config = dict(
    n_layer=13,
    d_model=256,
    n_head=4,
    n_kv_head=4,
    head_dim=64,
    d_mlp=1024,
    vocab_size=1285,
    activation='swiglu',
    norm='rmsnorm',
    norm_place='pre',
    norm_eps=1e-06,
    positions='rope',
    rope_base=10000.0,
    rope_fraction=1.0,
    qk_norm=False,
    attn_scale=0.125,
    bias='none',
    tie_embeddings=True,
    parallel_block=False,
    extras=['capped logits'],
    init='uniform',
    init_std_qkv=0.0236,
    init_std_o=0.0,
    init_std_up=0.0236,
    init_std_down=0.0,
    optimizer='adamw',
    lr=0.00142,
    beta1=0.9,
    beta2=0.98,
    weight_decay=0.21,
    lr_head=0.00731,
    warmup_steps=471,
    schedule='wsd',
    decay_fraction=0.934,
    decay_shape='sqrt',
    final_lr_fraction=0.0,
    batch_tokens=[16384, 32768, 49152],
    seq_len=384,
    doc_mask=True,
    train_tokens=228800000,
    steps=7451,
    dataset='wikipedia_en',
)
MLP neurons of a small language model. Each row is named by its layer, matrix (gate and up: input weights) and neuron, and shows model dimensions 0-95. Each number is 500 + 40 x the weight over its row's rms, rounded and kept within 0 to 999. Numbers have three digits each. A neuron's up and down rows have the sign that makes its largest values positive.
Before each neuron's rows, "fires in" lists the words (lower case) most often at its 100 highest values on Wikipedia text that the model never trained on.

fires in: "world", "south", "hong", "railway", "north"
L9.gate229:559518451461551446473521579499529555471461529454496569532483544518539422488546510496513460440520509452397481441448555602525558532438495460491502471587465439539463507501444515495455574509465546424459506443520522442503483517528514510568440480542475494482522464536527485485533491483537513526
L9.up229:500500529532501493542492555501515537490517539543526512478487435483481436486492520526448544507504532484585466539473451484539537454464517469523472580492508553549505512426563568564423504427531494564555539505446472506464484513548419464533534514475494460454441569566551544510489534568475512462

fires in: "three", "four", "two", "six", "fourth", "original"
L4.gate429:491431510485476512555497506522539491437548514539490456469438457540493591486512512534525546469461498571497498491474472474482567546451484467428495490465546534449500466543567493490524525443490524522476538461464420433460482514547428470528478520527528513544448550470551520519458478567526481521
L4.up429:521415507474440470500493474472559492487534503516524464571405446423498477442512506529467553448555546525545504471491472430551524412431517570483526549491497489449547539441546441541550455526511499501508528506434486447528502481585507456456554506395480528557473513483577479511513440465515551537

fires in: "other", "another", "mother", "man", "managed", "new"
L4.gate912:545513578578537492495446506528508536467554496490498513468376496508540499510488531574493528515443495487534397425457485541498574495476613515527459438550554471562503541528506496526513496516533546476506547485512461519522547424524511497484540520553561463457501453578489495540430520525444489521
L4.up912:524463519581498519528458495500440548483480494546434485510483505550506470498493389514451510462561464523525511507570534591495387559441517525463458525503484532497552493524450474447558449422578471505490462461570437496450544534493458466485521434507401459463429523531486495538421575527481488530

fires in: "with", "had", "received", "making", "t", "having"
L9.gate301:504407530520534481513408489461456501492485534500551482509396502492540526540496511535424536521505522481493540480536552532554583480486503546564514545522465469449463537548454491467529486490497491415455573476528487535445520486563502513443440546437401582481541446510561420477517534487544502503
L9.up301:524553529484482404475430482523484545429497524494498496532454556492508447539455507485474501450392481537541481456510541492493546453462572490529477476473472459519490444512579574531531569534457487462521491482520519478602438400481509441548436499563478531454476513482565480496521489470505543549

fires in: "west", "festival", "rest", "texas", "contested"
L2.gate36:476513507424522464487489526537407581492463596545489490467506421507491435561437539453562516393525526548544534536479448470465502519457467493486595493567544509484464502471524536534555492504545526472495512493557511555443447515488446529510479500479449448532509508547443477478505524536501527493
L2.up36:538508529549474483540544506531494505524536471527460469388505416521479520482447468435478519488500579495525550504515504519493519509524491506461528481533480551538468474516516511472533556473510491473496508420478498567577525471500529480506564455551502460547506555495489521522461458540434548374

fires in: "al", "along", "although", "alongside", "always"
L4.gate619:452428451441480513491467554437546566503533505456465510516466569512550549575471513442519519504503555435550474520463461467485505500518440441482461490514507545413439487506522473544417467438477466504523421406523507534494507493507449471500449516491524514515573516507532484532541493489504573549
L4.up619:516476495493459512486478497482511499501435521457529499585474510485483521481508543452450548522488487428554464537504411528471509482480444508496491502491479469504495492479494592500469501520502434459515459525487504452463471484472502523513517492424485427479480462539459510488533504451423473537

fires in: "by", "with", "of", "from", "to", "through"
L9.gate165:464457558466500498480516508410491543441494456397515488545491475467560431493469470497553506559438490470467443459603499547510506505423548492514483523520552417455507481501478533530476491451465475484533545440509477476507568495524541559494419532526491498418525480493577459507531481541478479504
L9.up165:515487441457450514471494425568473514464446484515551412537507519533475493504434551428510441507522497542453436543456541474548453479401488512490457519468542468478442457426480428541525528502548532487492468504524496557537522455607510524524504540473408431469471495567446457557420528489548464442

fires in: "two", "three", "four", "hollywood", "six"
L4.gate850:479387546507533494445564508463474541465518507480503557533436488508493459494554482523441508434492578535523447415490531528489518453480595562491430501509521495483520544445547528468539488468561513463477484481528493499439561535516484441511454501463451553499532429544562391487439552539480485525
L4.up850:454492453518519450572565565469493517443494487505531481528440516465481487459533523538505498513526461517548460477478553513525530406481525534491458548527564536586481444529534512453463422443519500506481433505433447499549550475501467507494439544466508561427503442463536474498449508533485494522

fires in: "such", "known", "used", "called"
L4.gate128:491435488516513521447493462488513509535472500484409517499484478437524479534496498456503507477502564511513493524515528463498540552524503432527476532511473462461475494451559496483593456489529468487463521503518433582547580506477477485501607516499387475421443540529434463486602569455503473494
L4.up128:512533575494571470459537436507548482523418511520448498481459415540492568526512478427531537421394535597490549531542483537470510546531493528549504479486497452461431503444503551490536508512477446540503540516532507566541540443557512547461507419501451535420464488465469441452514505510497518518

fires in: "al", "along", "although", "alongside", "always", "alone"
L2.gate718:477503477491485478445371520550571521500438543478549509582492531404493548550553435523629530565474470435518486554502465538457544537511476515446411529465498523514464557532540535564529529566554532483475513432531471476501612500475542531478484472517540513499521549541517448514478488486510458464
L2.up718:485472493478482526382458559544563506494458567496478488604471503448492592533591465501575498523563458459544593530486522471472501477525451562462437493515476488450455446485488485539533529530473474462540502510505462545467492483434500548455438461464428486512509545534493537477520487482455539511

fires in: "it", "tejpal", "sr"
L5.gate160:567502504510433507500556532550459503503481486544464538508518432507519502514498459449572469519459609467582455489485455503430512423474480545521539523516410560489518536517444565487508518490471526530461588468529537532515509516519544465475494444558506444535478538478472501492523495518434570508
L5.up160:542492441557486530508434502471518566498525489512520497502467469444498434444552505475485434504537490533502533533524509496501496542455456536522483408542512537489504537523445499502555461503447495544438441461485537482466515478525502484438478538434450434542517503532493437497440547448467603454

fires in: "to", "top", "town"
L2.gate805:544471449544495496504462524462439481542470525530525473509463436463572531531503533550553504445549510545481544445468460405517474485575502532426436482438526384510541505480467447527499505472485461495496553464493455484421527484520483516570506436429477478470520479465504513502509547507547483562
L2.up805:555474444563507516515469550486449459561485533552502444486476450444554539534470540521539495469525501561492518435440451435473473474582456532475443504462545404495545486485490417529490516453453461491462550460467456491456507498518447537556512440452505487466551490457450525498510564506548484559

fires in: "office", "second", "1995", "1999", "off", "service"
L4.gate202:523465521456455437452586428495542438517551496565413479479450497586517504464449486512545461451497546508523463471517460475477493551451560510507557563520487550442465500503516519557537480598508532480456473500542498548439464528517447482438517528584544521569509550613500461532590543576478479452
L4.up202:523490510508542474488523521479504518503529438474534535499496493528487454537408547512574469475511508502497510481554577498452498538531526463556570569512510508483418483468491496594515512505606482489502449540582426489451550521512467496553467478495521524521572428527540500493551503568487525526

fires in: "young", "mary", "announced", "maryland", "michael", "younger"
L2.gate170:541415489452534549457497500407506492529578462509482475501531462506560474498503486465500443490511519463595523508568483505529469554560470482464491522446506528503472537568477504540493532521520531482529463488446435442552498494429468406516474473474531518445533448501534469544495461493456495444
L2.up170:566490473489467486537481504469511505556523527486531508420571457560515572523449526618445563488422550583485475503459495557494518499493525587499473487450576564517439537514498463451494467468563447437511475495462469448518474464512467473444491486486514525538493519504499439546428535472509570517

fires in: "released", "received", "release", "directed", "director"
L7.gate77:505546502509563427474543542479519423449444588485462558565550539448485469527512471512554512418452465509499490520472591560488550612489536553531537514466496538470490468480543546528501488564481486496440517517491485485536548495524483531492466530515501518542472549480559492473503509487462457492
L7.up77:587513463502501505525576484492485506518501575491474546528565509525526541445414591416504558549465523564512455489473524548519500509499535465531489464493481553475437478546513458498511475513520500463501506542514472526550485490487482470472535488498507458533432488464496457502519561486483472474

fires in: "has", "have"
L5.gate985:587482486504526402513474509417478421463462444515515531478494512415587458525422517531536531539420531533548556486498506526448464517497500504530504473530481546498430501523575485486562479465465518472499553467549513492555551425472566423560489587493497473450418527530496501405515553517467484536
L5.up985:475499409447539536603396496541528545455513451489455477521526504476528488551472513585473484440499529492523515513476556526562528397462541511526535409433489523528550489519597472514492460482451464513475455451560486525520464531541454511539510518493525484559484516485472514508509557517475435525

fires in: "from"
L2.gate28:485492478517472481530510524510525557466446512546478504535495450526540485514502489431523565474526560509463512551505590495494458622502481559560516582488480477502409557468477536503440499511576449521490490512450447501407554557545523442481525413543478479495508484495472521563507434476426509450
L2.up28:505432537518531485478457507543490516505471562513441458517535515480497558521542586458551481534440515494475533540433535451545532481477471511528525533494475413467474562521478509491499475509563474523485578503505533551505532526544545461500579438419463453462521463502478485553532554452539458511

fires in: "production", "directed", "track", "to", "director", "arab"
L7.gate873:539437562452553465549580556526475500515443475451531575575475488430544523494531494470535553519487520464520449508464530497519576561504499489511498535517494486417477495530410472530504430508523492440428494522523581536497489477590546503485508538424476499493484480503565528466505498499472533474
L7.up873:528478491499529438543615538587498520453440457469560585530490503470475536492538546444518508537448476511507414499524501470501525548504493524562463516497552493449479502528452476487450439514538466494468454573462561471501493420506558542457497541530491510465571477533485528479523543492430473449

fires in: "s"
L2.gate109:495470486565522554534484505474468516552454539531495500497474513461523461448495512531612509467487601532443543512503585518535496527550449510505501518457510441476507475534445563445503462486460524494542549437472533548542557556468510470498485530445483508517486447474484430500489405476500475445
L2.up109:509518454599564593518462491455503483526443525487505481509521538486473462454494510502565472491544518548436547470512533517559491533568460551503524530467563479498459472519445558445478424466526558474521502477447520466560578510481481487532459512475511504513410463463488473486480450493529412443

fires in: "english", "young", "early", "stephen", "younger"
L2.gate255:511431535467511433422487453439497529574481611528484498541443504493531468549507434487586532486603474538514519518518535464523567527454472525503500570515504517464476496529520489495494473532569429449559522515516445529435557458502523491482513472448483534425566518522520431498509530515484540458
L2.up255:535508488527522489584576464548526554464579503533464465507466507506592582509610525528470494525516547485573505472549503536538500486482443519454409480478516511581470529554451457474511486452495515529488501495474443385506458477515509469552495500505530500559473503469554462498474482430553520512

fires in: "it", "songs", "you", "works", "last"
L2.gate206:509458506519468436476509574490566505535462561509518475484388518476451476491542462540513455516505517516561504446612567485491584460509530455519536496511524558502554549511563518549504487539470544505487495495524576498512475473457510472469500513395549444479586492565558438505465515468431541488
L2.up206:441473582529477484524546485478467558473521564485463556488528460448493519462442466483486477466452522522531432529446522484524503532495461494479478486441466542472508465536546391517475516544422537549462499565499526533513443548441492528471438509478482487527487464521482538479465499519475503508

fires in: "list", "length", "line", "low", "lower", "listing"
L2.gate343:519512497451515503398529413457489464514508488480538530519466504546549472467511510461502442428456480503468537626500535506448520500471419579465511441509508527486523504473458522543595417583558522446522519472509561525479446526582548478451529528521467486526512574549469470496462572481498540455
L2.up343:545507468505486544540548505518446467527518485457533533483494548474512544466488437541527539519458579549490518528456500512439558463490454495506410507590435513420505527520537462497472569487469443476449549507544502474506601506528613492440477532458487505520594472472484465461575422417447478495

fires in: "two", "one", "three", "received"
L5.gate869:525472547495567489448472437471539496474486525476442518515486454494565476506488533535506484473506560494555528432511517545564547492491561479517503437523504461447516480504473481498498481463464513468473476497518466476505508465505509479491412505437417583480513450550543412496578556495422554457
L5.up869:481563573480513419555459475487487601449450555498488469445489482515487484433431560520509538550506518520576465446542534496520486398471489496521507540537469511447468439509505480529478498523528495543407500505464548415533545498451473510443420558500488542531472505534489516524563515506416606529

fires in: "be", "are", "area", "highly", "those"
L10.gate179:521468525536548491469543563476515539511418499470509510601446468473469533475472504533518523533450536457542503482437533501539553542528542517533468562487565426416552483577493527487496450538489562496556500451552530500456557450576492464563465485485525459518464419485475461482542435517469484526
L10.up179:425498505514486472510552498460529564470471513428513517527505448488476547505475511534495434592487521454562516495513540440534504565558526471542463528514556487451550488513515494485454481502531561598508418551523458456519603435506541506558505509501526522385388518469425533543486455496460532514

fires in: "s", "pakistani", "pakistan"
L10.gate889:573518511506419520454503473511543463556472447505508505546449569555553438503532442509540459496484572539485487466545531457579521486466569505539578519516437429437520461514510532467572528470471453414537539538471572560500474510525529487456501525545457494481559491552556497495575434474461529481
L10.up889:547540495445492481509532469508599554549541479497527499535480555554448507452575462512497439558546549576507494530578517487488477495474579482500551486566469436473527527486512453410472513496471512489512519538480515511498483437493564484486530499600499509405479554482549509574497498459424535516

fires in: "he", "she"
L2.gate740:515446492476503454457525477465518500517505517520493548546476516515505495524500426481550493504562457485565510552492569552466510572464518568474521536496457515451533455538575504542534518464532492474491438517573503566487457608540481556444488497488491507441514422469509496535506489506398586502
L2.up740:486491503513491515474446525496428484474529403580539529551493516466515487495482539536456513506479479474398505490442499516460529542469587531501431528500549474496554501466488524559519527418451559516523511551489512481544496574479510556519534501550546452454415565478502528507467462508552538490

fires in: "to", "of", "biography", "front", "replaced"
L10.gate976:546399526506463460526486448507507520500541476489523497493471434447512495562462467489512576519499521540487500411536500479495556519537470469507467556472473481496515485499487471462566557554505582463526457551568476481470428501479514402496417540524496457554502421473500520475534469510541516489
L10.up976:567502516502497526467539483519481512487543467462483544496497576551500455532531485460463538509507464419441435526531539571476524511524511528548551512628552518466454484529498550496460496528469494511555542443514510545490471488466453527451437493521498507485486419535481469591528483426471504527

fires in: "he", "who", "officially"
L2.gate197:535463498508503442504527452508345448538466489445448541561501501491556469503527442543514511515451532561505489520493523489454539476425512523520559545509474531467515510494582482552494463508491498452489538570546513481456478573458518507463447471532541517496564486510495504467482480564516499569
L2.up197:518515461472528493506520439512471472566561482533481489503511476476543561572455513481530538465434511489466511519481529505464465512425490536545442528454547431438509495513506481480485425473474503519551523487483509535486514525479489531482396461540507402527497597500513481576454491414553586494

fires in: "s"
L4.gate286:493435425561608572528439450532526466602486503507500533465438542531501521516578457486573493418504571509459554479491563492585469508505466441486555532512449490503460538489485579453478418449475496438475537508491526565501540518462480507519492495515461458521508488520544406497507509469539449500
L4.up286:518498433570619511517445433484451527508508563479524539529471550588497476522532462488531479464548509548482534515545459491616424521485402493520604518458499531520450547504499533484468480395520502467508479490464517529463548474462392469464474418518479474551493507505512398468504481491468462441

fires in: "new", "south", "north"
L7.gate438:473567481517491486510494575503557506418509532482526510421525529488500426488517502534461464534499495473499538450519533537551518555470530546457497521601537501512495463454481514539458453475589569457511594488539461526501545448555548473510499548558532520518477506552521434489455557537514528529
L7.up438:417475491486413548508465498486517439492493474485461489493515490500503443532556470537405458526578505497472536520493511475607427564448470476532490569501453525530522507521444476586512515516466488485505516551499482563512506483519548430543488527502562535588477560511492517455509447467525505493

fires in: "s", "third", "children", "should"
L2.gate923:537470489508562494528435544467358484440444548453473509441458508528546532468498547518549553490549585484502492455528460503550527547452490495573557533538489504494427502498484534466567569513541515509490546480503581561532433584487550464569519533537466482525567575534509437522527532485480514506
L2.up923:552493551490446488538519510535484463517521497513491480559498525497485482506631516514422484473537512481532480516576590501482505478497537493456474509489516539464504504541519491538503565483437447460486469522538507497520481478433504464520487467609492520468565517488468472508496469518493500540

fires in: "of", "to", "program", "source", "documentary"
L10.gate124:486511483512440468489502507431485495494433513448544496538457458459548511505411493506483495513495474493458449503489499543488575540571517489539530561566531476450430516545507540508555512511559497499572439420552503490477523438486563532517431559563459515504493473517524485486470514462543485575
L10.up124:509490522569527563478463412615518540482487437447506505500456420452435462547451480493583478502506504435463476482467566493481441596489519537573543522538493484474543532519514465506480468529492526558479476464561517502556510513496476527490436480508500476516522485563561506500457587449509496456

fires in: "to", "would", "had"
L2.gate1010:518492532440524439528519579443491451557516531494516431383392516429631495520481531501533451507514509455505514525517523466535476496496458520457471484532553482497561523491507468495549531548504447448524495470482520518537491499481532539546530510439412554484519537469515454508524538480551495508
L2.up1010:538519447536490593538449575443428508483488551502500425468469517444494507575510539494449537482462509482563527462545512481520451473477480523486572416496504554519515498496459426564467538432462530460385521526549418573437478408494490518519424482449498547492461531449463533459492496508537495445

fires in: "design", "described", "despite", "designer", "designed", "description"
L7.gate370:515510485489522464487465472492492501471433491504436549462532449471538519508487413494507499479491520446505490533506596484542497564477498560506551459510454516421530451463477536459584476477441499475492468484558533584530514450557488461532519459480476497486424570521551477483491466532548506489
L7.up370:539502488543521547476523488464553504428445504524469551515523501459529495582539444456512505498497511468474499470523537516563549540549479582456520494525535495480517456455490505428498523465474481469483566561523545553511515447514500446445409498498502528503438547524579473564547451549413506496

fires in: "they", "party", "germany", "china", "age", "kong"
L5.gate770:424471474474505452517459472472511554546420512463455520482479419458497492518530469592525523515550525472500434522558537515558513517541484562409533513541389474520475566499459478490525515494520540529583531498493522625483459524556511431540510527484506438515542527445527537526457459415501543492
L5.up770:571419497506510551530473494561480582618451462458562488448500463503442516544512507459485519516472547565478381499561538523546418448510515454499522479449439480463482502496496473489523435473530512516507480486489551570494502548558477516530517502513484431545571500490435451441568486456442474493

fires in: "from"
L2.gate419:439515528456493469527519485529503541576476506479442466513544467489574559529502502502490441456419567498449453504483512417511452496486511500565479525526478485497503581514483503542489556502486459535471513541543416506473506483513518405562505461544458498440627496525522453546535529406485461540
L2.up419:501508496501473459461507510461536494521442515495480464490561515447523489503538496471578476529485517512475519554542541482476516521484465482515525497493430499468403469443456499584525469590533440451555463587471521499470500513513488524469537490458554510456449433567456523593499473462470485578

fires in: "festival", "county", "individual", "city", "division", "individuals"
L2.gate112:517468398519534541521581503588514507496530534563496502424513508493472471562551528521472496521548551516537496466512524536517441484545432505451464520529509467492512458483507549435556459462549495476488475520422491531487488510408466435516474524560519405485485485546475505501454562535522458476
L2.up112:521502475463542532473592520503567505506509511561454481476454488516488460543486500518498515525608486557582437472453513515532461498486552484509488571546412531527536502468441489452515427484531538495529484470549472513495486477502535508482483529502495434501489547476532460521544539426504475487

fires in: "it", "agreement", "concerned"
L5.gate962:456498546462443585529510527473507505516481462516465505481508483468527511504535475556576516499473572455513516454459498446506447465467537519512584567501402537485439475534453550530475472472487518535551576467540547581460495569456483510550497486476493475492534552493497482492579450515490425543
L5.up962:402553536500478520549414504562442483509514567528576532537474469538492511448517517486513492488481457473443517524485473536524582509449509492532551524467441440452519495521506432514534533526504512547453520493515605512465440528490516500468487498486537536519552470491511490424503504478515455583

fires in: "he", "heart", "having"
L9.gate932:561472490448467489443480561487510500482466573489505528492420519534589491487528491473512505470501525459466513514431517572520512442491474472468511473448516483473588460485534440507551459442441452429534588506565476526490395529481537513497489503432478454421457464466536530479439484478527585468
L9.up932:545465495534461542456461607541535558502437536538548523474530466484459478488479528602478503539520464599510476496445515435462492471451546555543485513411461500474537554488544467504502491443473498559578514489550578548480530499467531497504433523525519499462484531443513489376506485524527536511

fires in: "five", "ten", "two", "eight", "six", "four"
L9.gate908:574464533554601508499551448467475466509526537505479509532467485502527461482544576486497491496466534486496465440548472541550600463510572567491559515541468503494484481467527565556473457434448512456496539530502410498465520552577471481522522570519468496506583509403606510488480566516446543479
L9.up908:503502514510471527454497480534537523484459551497524479526448506436539510494477536525510583493425500488469405552496483526530517473511529545538578537429512533455493449451489537479509432450470541520475425495496490547482452485551521457509506582467517517497453556462550521419556408540459527509

fires in: "used", "named", "known", "launched", "such", "including"
L4.gate155:585504495528518531480597574456539540563513456514463464497479518473508521475468441457538583484487553552534478442557499552490640488512533489479393555512490486441467479444458548514522490516541498443553506510455415512514525476486480522524468527493458506451502489496488434496422508484486416500
L4.up155:531523476490514486499537505500497501574560477420525483530436567510495480532456509493459493425470537492552461459552475530495514476470570478525425447527523516473481549466512560571574464539473488492558491552567443537543573471561462519482520519518489469459492568588472474451437585498480456543

fires in: "s", "his", "their"
L7.gate81:529468485436523526500487487479549530580494558481445583537415555535510486498524502427538453446548582499513579467528518527524470507522524534498465475466492463502558493466491505548522547432512480438477510559481537507483456562445520511492477484481483494589445449500479432513545453499437557545
L7.up81:506492463437556532559486498494551564540510572455486476530471532537523445468478425494466505429512551466548509485543506482543504529515512503515521440487519484514496505439489489467505504498457506538504460572477516481545505464494455538509449513449458551585416539488537437522471548445507563533

fires in: "from"
L2.gate819:517499502586520467402520529480506514536465583512438405583474450545528459493516492487539500546479493522501536563524519449492448525507455511559506528488441456511427523485476520480510457465559471499509563460518511614471545516562511486543514414419465433501552517498500519529536524412423473554
L2.up819:481496532487497427527517479560554499462501493508529496536516430525560509463527493431508488524417589542463523464470540481446476524445543526547481591476503522485443529522469523552497434487523450551548545512460458484419567495525450469468574509476514474494492480537496475589550495506496504527

fires in: "italy", "they", "germany", "italian", "charles", "army"
L4.gate905:496490510501531537591418425545449579554495478519510488430598455491601509433527474523493505505600553513503459530493483417572500468459466486498575512440459524509497507519494395452562543497463515504478449520484485575546450518536545427598518484532497535521482511451485496405437423419591536478
L4.up905:446489472466500558481544516504483440503524541506550461496491537482514492553543460506521501523512518519421485536579455530586517477522483435481453504480473507456512503558498424536476469485528535543552550528526420540532510428533560500423472466520493502571514483440532477512481547519483528481

fires in: "two", "several", "three", "four", "seven", "of"
L9.gate492:579441526492548444495501514557457507455522497495494509578487529456492511523529501490525520476506520534532418508542584516528558505492549586548482473498461565459489478492513541562507468431447527484566515488565510523418523529530388396564484500513494560522494508502520479481520570552510483455
L9.up492:573519460523500475558510509600439550446516515580582531511483440439496465444544516475464453441482458541617402575513517496550564480453547506526518499553475543512508518466527519485463441393481506509546489469517508565474597518550447461514539547496459510543460503485492490478510577487491535471

fires in: "as", "of", "southern", "representing", "northern"
L10.gate641:457435550495445507437459493562553499457446458515475500471503486417517539469476508504530436440474509525461496449518495541426545499559518489548579613563442458483462496456513531436516485533552500533548436510514542523484520489520464518564447494472506520504510435539517472551488516506494498497
L10.up641:459511448502469500536468491495440541496575524552445504550472480523538509491459500490558500558469513535586493520492521387511519498506539491482514496501552537521439499445505590542510647507486466454541483514518475486494446495448520474575504580594500557534467547484505546513506509485483450562

fires in: "al", "along", "although", "alongside", "always", "alone"
L4.gate481:495503511471441494437447512524524550542444515483537513534486549467494528561549495520546507483477602469441487515485506415448516547491461500503480463495464537476521491480493530483526563494506548460497460424523547531424467462548517523500439579519491451546503521528519464553480589555451501455
L4.up481:505475583498489456471441566525495511503481478492558534454496511480475437460604492492499469567445509453485530528461494475522504544519484522531500451462452485558461501467509546506586501528544496549374482525437539488420497487554506500527537498492542524579458506529451512469509565534416540486

fires in: "city", "town", "university", "story", "region", "station"
L9.gate743:486495594424520440503461474558512497466547569494500584510440455566472402460487561454501605449514578412447524548500524456525491569457520515498429454501453429471493499489524479505476488533512497436440557490479466532553485545499475495443495516479454549508500458547484548454497580494480518455
L9.up743:462482600485504500556530485567575519486529518505544585524436438519513514449507560550497564547550574443450446543475545449539470530493542574464429591481511516413498460429514468538519484555509425481431487443455514514587535536536503459493511476485516529526572477519542463431462576518481459527

fires in: "has", "have", "can"
L5.gate887:475486531496452467502500543551562486522524539575425490593441493485582514509437503535536481426482524566561548555510477520553540481471526505461459547535459562514522463496516453517536555450507454503547534439546518475508398467522519450469453540517443486526526599505479482455520545534460498561
L5.up887:566508456497486534579399542537525543517471516465503488515458435513495470473519462442446507588523570502524454563514506492506520397480470475499514423481435575504538551496547487508501490522486466471425562476505513507511531532554548503479492533465505517469472512450501585499480468534528474507

fires in: "al", "although", "along", "alongside", "always", "alone"
L5.gate356:520422514460512432542445463505494528492373468516477504503497486444511555600470468541546500545467455464573560434512481494454429538516489543434438559528464478458480464445487502539549514475508511481441459494523506530532476523467575422547585496515504491480461508561476499493507552581478430492
L5.up356:530428538458502448546485525529527552524450507512490443536459502500461518525528516493541536514459440456512455583531482489464536493551476608491478513558476498484497473459510563538466616454461482475498508483537460474483584561486484423472552529464466506433464469516537498531527553496613502493

fires in: "south", "north", "east", "new", "northcote", "southwest"
L2.gate333:388480527513492520524470470469546513448507491543474555462593483417530477468461535537449487448597477479511528441474502536479485513469520523505543532515540478489559532513463484517562546481485496466515546512509498468544473546496487483540521570486504485453406525565483510534451518544588548460
L2.up333:438558493454466551550462486479522535488497461524430538513504531479523482559488519526499467439522500482493564436422486440525476458476504539495547492493503430453472518508411471579421560533509573474498552491583592432515471530482512514595468529511526482558443563539512491461485510531528467461

fires in: "are", "area", "areas", "is"
L4.gate80:483456443495444470483538534511554559543503465522480550483465474465499539516506472489488504474469467516575484523470484496541497523484509495477554473452487495516518501527479490558506509470601501460522552369578532572480496515564447495498512462477492514492544529429487502544484542492445510503
L4.up80:487449504482549563506478526522454469445467545500514507522466475484547491481517508537518421499500531473488518448497486528514487524533522454463454484494419520480523479524560540476569437493498464456509460539419458480517534510562535521538444528413420524481472567429517509479516445437458533546

fires in: "are", "area", "areas"
L4.gate782:533427523509529539527491575482511527495460502458492467554453493437527509511509523533486515520467501498463483518452455518475549472498520501485513476493443480524490507513518600439546474499562525435571561413515505572505447558569526429519481542434535501471462468477556472432472471509472541527
L4.up782:510493466443463508501588587412502530448492505487506430532526527415493524494444488487480452586550500501542478487513548521492496474562540459478467485531500517506504473540510569504457461498545519532579516418497478507620518526561474503515397562479538574430408516477480563526483461495446536569

fires in: "romania", "not", "roman", "director", "juzyszyn"
L4.gate721:488504507502449501571537516530514478515438439521483524509522541571544543525513528503461507500404580510490552599426489523551540524457479541468513441536477503476478500446416541469534549446502505470464457510481505538484445611512515466584440487549462548465424461465524512546510480450452504521
L4.up721:488507503555523510523459560454500539514516501548479538487552452543496530539504512457499561539517526529455548576433450467496413530524442568427482486517499497577471496471431514445517493478536480531440546531484467520509525469460500488559514432489514501476435529417546529504489402506472496561

fires in: "s", "her"
L4.gate630:526520441558575512479475426449440472562519536506482546506476531539562469508530488486553529506519556549453583440494488492510555544487470511521550546464518487465593495508445547431530472408471475422567504571483513524447522489465535483489479537471445498559525429514587428518499466599456538504
L4.up630:496548472514544501443440379494479473525503540522516528527590493609533490446484518521545524452513516569462604416478541577528530465479537509483514542426492522515539446495493531416493481474508515476520446571509569440449498491517488492459563486503491435541494506502534456505525477562493485426

fires in: "he"
L4.gate236:558450411493530435455511541485558544540490508520507525510523464557525529438535531561481503547460458535486477443498512526478510518501571556512485569510456486480583523396456543532509489465565509475502543525600470541486461477560487491504441527527501501484428447509514502552449494508502608501
L4.up236:573417486400470438442514544462476491486471550551526481496459458563537501509535488519547541574450511582453443506523408525460503527475531521490506502514482520563535560472541483562485534475555504554534481522568501536486494554466445563504447546449544535485552471468529500531489450532482532487

fires in: "was", "is", "having"
L9.gate170:473458487440501517482507541474545518472514513471487502537470483545529424481496541502478537492480569526555548548521506517560529522440567521484493526585557548540464585457498510500523539470471542476528553531548546524505535454538489505462487514472472577441486546505554476512577495596548495547
L9.up170:565488524527495491490460538495514495475463570547432445569443521507523497475524482566454545591476540579537537451490530500523495472526502482502491456540519541477503513533549506486418561450512474463514564503524587465479483477474539475413477514478524564489517524549463492534520443593537520522